Weights of a small transformer language model.
Size: 9 layers, MLP 3072 GELU, vocabulary 9993.
Architecture: LayerNorm before each block, learned positions, tied embeddings, normalized queries and keys, capped logits.
Training: a variant of Muon for these matrices, 774M tokens, 5907 steps.
MLP neurons of a small language model. Each row is named by its layer, matrix (up: input weights; down: output weights) and neuron, and shows model dimensions 256-511. Each number is 128 + 32 x the weight over its row's rms, rounded and kept within 0 to 255. Numbers have three digits each.
Before each neuron's rows, "fires before" lists the tokens most often just after its 100 highest values on Wikipedia text that the model never trained on. A number after a token or word is its count.

fires before: "|" 43, "===" 8, "2" 5, "1" 4
L3.up129:090187094151166161090077114100132176086083126167109084077139114103110103077105107092093183162160132074125104126157134138104170121151088135107090080132106145103111180120104152139188087109107101176104133093129187114165110160091137133172123130159135105106121069064144129131114142096145152153159140142151113137199168149166115125140146149141088088085180175120064157105184163151152122085077090079108096189137178132183191106126180142131160140101130094072162070120101176058142129160114097153130179191080129102117129161143087151077107104069117111132151149134099142174189126103133117104123127140121113159153195115103103109171135113114157145120089149139098106132150129156198097121109110135115146085154141128144138128132164097100127050124119136139180177094140144161037088136133095
L3.down129:094120115096144208090053170137119187123208164139126181153186170107188146074144154112170147103156035143150141168106059190115117138114184118105072145171152119147142140083155190140100125135133157110067138132118146112134102140114144119094138136138132134118156161101094127119094177169177174181118171121095077168190101147125128124132139127130167197144063174106091126104147212081094156114113133086123095108143133100115081109162102120161194129139136121138084078118147123116156098158104140112112100117095122043142156124083132127155160174114185141170138164145207135108099096148139149138106106088142164160172106096181163086113131152155100133113061144087060113137106157100135125195115107154115105148161155131091098077042122110077139102192145165152160187167104072118140140131104164

fires before: "0" 12, "4" 10, "." 10, "8" 10, "5" 8, "1" 7
L3.up2808:145127123112177186143114105127125143182127122136058125051141105114196107112102116179150172142085105134132150137116100098101142104110166166133087159192186100122117209151119166166110148160171112169130073149117122189129156164145118159171116138214078189122171132137136113080178163131128120162130105083178129144086133127065160135141075139152139135145199101098100134119175088152069111144097135095061159175123136148158134160129171150114165069150156143111113096129070135114123123176090129160104101131087115135139141127167137108101127100131112123097162137136155127153170087119171124130140153139084091119168121129122082148159124108165126157133184108179148140130116083154204157093136120099084129115124064099125164153066076124082094158169101087116116122097147173180142113202125119
L3.down2808:167123174126130127118136127147125119118164169183102144086124108145119133124107160126148065120110115131120145129080121166094128136147158136119143094155144106174114161116114134116120208153124124096092082115115116116111149145138099129156145116086158129097126155105133121170176144165170130128181135104143131116150107181127167141115134089079130160123209113144077178116094083057134106109156092153116118120128141134152120140117163085091208119142107132080141148172092081121155107098139184081148126102124103070168085129092153073145133126142116135148149168150101133114100019149174094088157044190118119128126150135090166135106150196091150108160110134140127136159086149156156142049167120162130164108186070109197088183049096183112100124147063119125109125149185167183107146135151091

fires before: " " 42, ";" 6, "1" 6, " |\n" 5, " |" 5
L3.up1984:166152084147181099116082116102136192118118116113106112172144150155110138128096080123149118162179167179114104088143148159132116096103120115139077096121152155042175143091087144107169085094196159121145119080131107122114142144111166106104158174133174154172130107073162169169123132130138174179142117124149081151135148133116105084154168093138129173139115138070094146140198108127153124170175168107129142149155120130149144148182115124131184134074132132159119116088200114145114173160098104171141137105112093154126121140099113159147102144116153124122064088158112139156140112148108129134119181137156153126106094174133174075149095125134165081140107198070082136065176127167153112112132166119145084107130130142122108038152153074104164138170111186156060153146121120108152097114113109
L3.down1984:170132089083125107119185143150183191157139157144115171105141159098109127092135100204148143178140081069147184157118149114115119135175141101120058192125084131144105136136074090140150149122047112124131085159107153126094100059127145081127135092125144059143160151114174142160106091140153113151146087098122147097151106113070157164175154151154137136172106183178164150123109123187058125127166121088137088157134119092104149111136129120081192168123131113081203140122142195138171125184070167080126138095073135101159131135141160098136106121124114118113057127178149095130141088131124123155151109078107078101155129090198200127117112113123135109169107142097102135131145128135147069070089117158190147115133142122092142136147146131088112176125119138137065147124105095155088170171175150

fires before: "1" 32, "2" 23, "0" 8, "8" 7, "9" 6
L3.up1233:097149125137102094082113166170137122147127126111131060174156107074116166125159105136170176128093080147123184187093076143117163082124078084191206094152111163148100099114112051105129130097089144177220098105095128111105097085117142127114122157153108123094141134128101105153113162167119112113120139107148171140074068119112105115091158142131134102142112118211157113107170207130120111098141136137096136123102101106134146134153159118140092167116106110130175120084090146150110091105105132097151158113171122125111094082161138107073134114135085154161149088156176070080142144123126153093106181161097095147146130143105148140142143116143173146117126125150148122194096074158198148126187083119129116142081130108133159118103102114114164165099117111139087125165098154162182141193119118
L3.down1233:134131089175076122212128138131154082134133134095110060059099126082166211160153105159136175144152108165093137072126120152172143078088141151122112099074066125122119143099087098126077098107146136165152077136099134147113084129116129093089073102085104108152122164188156162218127112127126149110176171081132172064161079158129121091154170121140106099126138111128104131098163124097096112148111163096146079106060095110021174147186093086097118141109125054071091120223110167135078095136113147153037131132130171096097158071117067101079162128100175166099119149093168153162126165206168066100134115114140175145095108109145153142125104126097089046196128088169144112066178112127133127130159109128127136161142128073098097068196140172144169168167132074155131123147130136143060167159024169

fires before: "|" 30, " of" 8, "-" 5, "===" 4, "Review" 4
L3.up1235:183092126089069125150100047207097126084144074142102163107040131152125126132165164178115106116132091134110100148149199167105153120145113120113157133091184107051177150166164119112139147132133100099095123121083095067150136120114118115128154102185170149165161118112137144093165142093096146122120149103102122150116121152108115114131108116111099117131115107135137085154119107168099163106122145170114160101137167108172072105165141131131155201113149109127126118099137162102088125128113141116193105142134140165209134114076118145154147137140082119141111140149149163156162089130176123146093149083100160142192127138135155076144119133106171123131147115131155079115113045084078204129218102096194169158115132101174148155125129156181131173133150130102153168169154153070100113149123156
L3.down1235:167071047155132076101147137164128148156158111084106163085126167136172136195161179106109103134168153084119102146187115146071114121180100131136155129099158070118134139165106133101186138146128081117139162110145099131160124171132108181171148062088157128167113098140116108109164087099135158172149048130110089142149148104152126120141115156100114149144135122125121134158136165158199119181135076112167173121141129053139119143133123095068132143070108170112110133132137112140143128126180142168115109093122083158116144121088167131186115085149161134158107171086074143151111154187106122151139102091148140194146150124092175100111123172099144121137108177116102045125144156122144098071095128122128120182145139094183155172099093088166148192116174111175113114096127173126070202132200169

fires before: "|" 22, "-" 20, "===" 8, "==" 5
L3.up1790:142087162122116120164054214167137153102098095135081132163127082155176179060109122207120108136157165091122179141169152192118165127132142112086104100092211136100125170158098147151133100105149125157173105149138136080153137144077148150169139139196160111135101158123138168169097143142167118162160067160141135127147137122123098120112123145120076156132164127139090134117073159091113181143139141111095151092170112129107162056133152151131158112111184103101144144094104109077124073107150140105076100102167135139123155076153173171124159081113227124151106144155070153145129155097179061078109121196073180105152170111116100086106091055079086143086152145139151126153181168135134151145126101092111126123151128117136116127149086134123107180104148161121144196124119108094112166117157170
L3.down1790:120174147103123083115023178110150149144109095166090137140106126132121105108124130190109126171106159099097150097233118250079172179089178051144127082077113084158093126109195102136146177184170153124104125112133152096189104153140146166143157120153160149129170166094135118151140114116172167115151027091169119075117156167146146119126174130107087133181194127124141114146140100114109191063128117117109156120150135138071138035140129093117153120098141097088108150149119125084083118135076154178087118112191147124130123069160171131120084135088145114137132161143114124154113142113145097101077107103099152199174135118080122095159137112077128140082101143161117100146159135159146141121171115102151164121138129161158151136161143143139098151143119082196157123113054159159091178111158136

fires before: "%" 26, "." 10, "8" 7, "5" 6, "7" 5, "2" 5
L3.up2390:185111096103142082166062101108158096145130078096141147129108126143087100116065137115179171114070134099093114142118135109142163116133100075100140120093114115113105144169138228107114139078138113145120101102188071136157128124118122159059095091116088105117183197237144101101153085116116126193152138155084123114080128117098087122136148131171154160187144107212121128139139146127106190082117156141123121119095130136117162090138139154154129132127133124136112184130101201152126131124119103133072031137106134123104072118146187132089125133163115090159199132086144135126147085093090107119083121115133126082127144145094135148100102105170126145126165143154154047104121123092120179116112149125110144112091135147190157123112082106112100119106151128099041136108133141117133099112156096
L3.down2390:136151084150151121083207136146123128166122146175117176151114083171144104090185068092114175067113130135165145092107138152089103165143121073122112177119102138202124122148173154128127058104183056149142128202147166144175146147130122151163120123096089096109083095067136108100133118146158091062150106106134129158131076093110161113116145107101141112126090102115071098161163130078149131154213162100164153136088132179187128136160117172205139159143073156101203119087147146105064146147085096147138200088122164138185169108062128108164116116117190129104034182180132134135052136118137110133124144085148156193112113148178160146115115118129122115154091170142077188152135119125119119080118122144140112142135180149092124168147174121105134093105095139163070069134122138124084130121121138

fires before: "1" 40, "2" 38, "6" 4
L3.up1441:145116123096123127147036101097130118139087082127081181120096119126163130147144108184141096149126163112141183138061107102129142147163147158097138140144091139142128112139131102105104100109150075124119136097146114136131157128098160126214134097148030141154080101146118079122102166126072147174112119130124133126082166082039117134144152127139139189132119146198098155120125101100132146114190134082127115130101149099136151105152146112142119153137109156183087130098130145138131168132167099103072099128130134131142103102144173155120116130138129089130137128082162107105077118140202155145182152107063119141101080130147184166087114136172187131102120050155153130066167082133069178095122129088107088084152133208124143086110102085167116142136131087106112084065111139085146135194136084
L3.down1441:062128079137133169111121160155156180157176139119138158162166144074202121135098114167199153137150157105105218088129137174082158157150079097155140103127115081143116105136121160078185126156155116177097113172130081170124169147089131089059190138098157103121150110091147143129119167133154086142106163102152108079139059099122212142101123145094126100183166166169211154060113194140120110158127174117118120109113087200156094146169167151132128193136115152121122115138142073129105127119081125135099150114101110085150115149135144090145167091147151205117125128135122114141140136140127137119177073042121106118093126098168173198115146108147092119116055185179119182122137172148106073099060150131088128132207125121091099158165105174075151119129088123126151122132088125163139110029118124

fires before: " " 29, "1" 15, "0" 7, "6" 6, "2" 6, " |" 6
L3.up3064:140113117108173148136134086128146150182135111151141107164107127174138092130116122110112187115113125135118077130197162143122112126136103157120066069085118121100156090138138128136108125112102173086147141114090148086139165154115114138112127159147152079133100076138164136130075180103117153099128173169149154161146142150157122045218095130154130115109148110101131097124169123144130150142166173153091087160140166086148096177133148141179082119086098132122079211107091106103100125151123150149152091098169109133072125153102096158149126113103135120141131125119178139119175085137102151113143176212091132135091102092101116125158123158111200120142161157143146118064164129161138137120187156115166096082168117163105118184108115082084162115152112165146099142157162078056079123096110133
L3.down3064:142153116157162147121146119067158164112120063097177164109124130100144181131123130142245121139145133046162084110119100115149148153131148171117092112070166173156146137106091116145110132151119156114111078147138148156047113121135133069122198090071135147134099185128126163113124126150105142127064141107133146131134098143057118185168146104118083099157114156089072128146090166183100141125166105131181122163113151118121132122155096145143125099142131162092117158179164125099086121091150184066145132102091150066184172129071093073102106093102087115118064105138148153100110078101154138207077141155133138115104119109094130103131105156168147150102130119099170211183102116111109122108069162128120104159126089187119159110112137150141115154176122105066106183149139101170143141184136149

fires before: "-" 46, "|" 41
L3.up1450:097100122128111107127139183176145079148133057138050148118109133126142156101096133118143144171146129061174119082122145153150148084120044067129114140110081140111162153172127149143116188094129101102082134046119063064156116116155121107143124129160157105130092153114108148109128124122098108112116110114099142085213102115114124153135076164121093141116117098116102094180170189197087162124107118148115142105082119183169084110154194083134075169161122165117106181093117130091118119099091127169154120090163134145197160160180164130074075130144135132116139151115107113133137177069111112171138133111093115132122220098132141141109090089024143066086137121095136109134106105170141164150132109129116141136127114136140123171092146095046162107130123124169187147128159148099172115099120123
L3.down1450:161122146129154078120139085135093115099139138177113160092080146093165125147173129158132122120157125094178111082106144153130125157069124067080090106138038165074183152172172104124078140065144114129137119117086090104144095124156102121145155083168135131135152163137125101129094129115146116151137151150124134078111158166145138120128103152101086091156139112067112139163164129123081133147114148118138164186087151125126065113137109121147120163142082120066144139109123173113132106109119132176129143132193141157120162144056183114097057152116091117114130152151154122177169112053078151105113132138130098178179168056107097125147128152080119075136088159182066148136086071170146125169193083185123155160102140113171139199172125132107136084136093047160195159118115141119092114176124090

fires before: " |" 35, " |\n" 6, ";" 6, ":" 6, "1" 5, "0" 5
L3.up2301:090133084098162170121102174127136130168096111137235115096112148162202082133151138171164091155180068109113083185107190081113168193089125060108145143133137121144072104123131081199140163082079140167115133163123144105127166133174133119178111124151163118116118105143133140175129085106174197148104144177129153098143104107125060140164109105161106157110190128125127183130142148129110096115097131167099077159125117093124086170110164109171074102118156111101162165123092097123105145142158186191143133149086146144143135146131117143102116156103157172160170095122083124107147136118135184124191088139135139136139144125135160151150142127123155118200117119071117107141089110129140123190112195056082097148144097124144096107135207126101139172170144177115136100143133122110173104091098140
L3.down2301:124124066151166169140145102182119035103128130132154149170165155147101098142106144100105088125163181156132175139170163144076066176133147087086108168131127130096080173155134158159145097147084197229122147139110106056149145137082138167121115133142123113132129128080126200076153135089157109134092160122141109079061140112148061110153116127117121102110119148128114195151131133146109142161118147091190142128114140113073142150080170120050109135145113149143134109121062108070150126093122148099131105094106157123147083157159122103109044115156140152154199147138114163113140148150157168179143119156150127109147116190137140121154052165073128110130094063105103102094121140125071134122125134168125131150142122097117107120097114066099093070098092123145102125102124176143126107146132177

fires before: "0" 43, "1" 9, "9" 8, "2" 5, " of" 4, "8" 4
L3.up380:125138122116158133190107062114160136133138082092120170090077146154161147137173100108149122070182070126120115146125109116151157117154110151175144171145125134133158121144128091132129144080163125182178155158131135139159139115148119175116107073118091150126150147126135092108190168170118135125155106099126131164039167059126106102140146113074178167154134112119120114106129117096141125143105154170079109156117146103122147121164131133167126154073050145124114113061119090133127181165046109118142098155116150206135125156188158202109153066108179149188123082149125114110120120157137191120110119082158188172106119197119092189207161133154122138172148171154079094136093107116091122171119083180080122179150111137140087141159112142185144176091133123009100130106101132148138157108132046
L3.down380:085094103147123149155125138126185095136181189154134154089180143096116154149094152146117168176103126136133133114166119134108151103156163103133146162121167112152119126098123144120143084087128105131116047182125052171118067143087099142120118154153124046126151082156133157156093168165126150124089104137154159142191123119149167144116147170125151127092072105088147056130113117149088167098124182140112083105122074145144141140185135134098120106175163124171195116111129128162155160206134157143120097121144130086111068120136177125142122158183104124132105182059088119151100125144116106123188128165120176104079144043138195101141069160096113106108059107132085151135205172112115110155145115126128119123174151141092113118131140124102192104152112125200118187113114178156112103090110206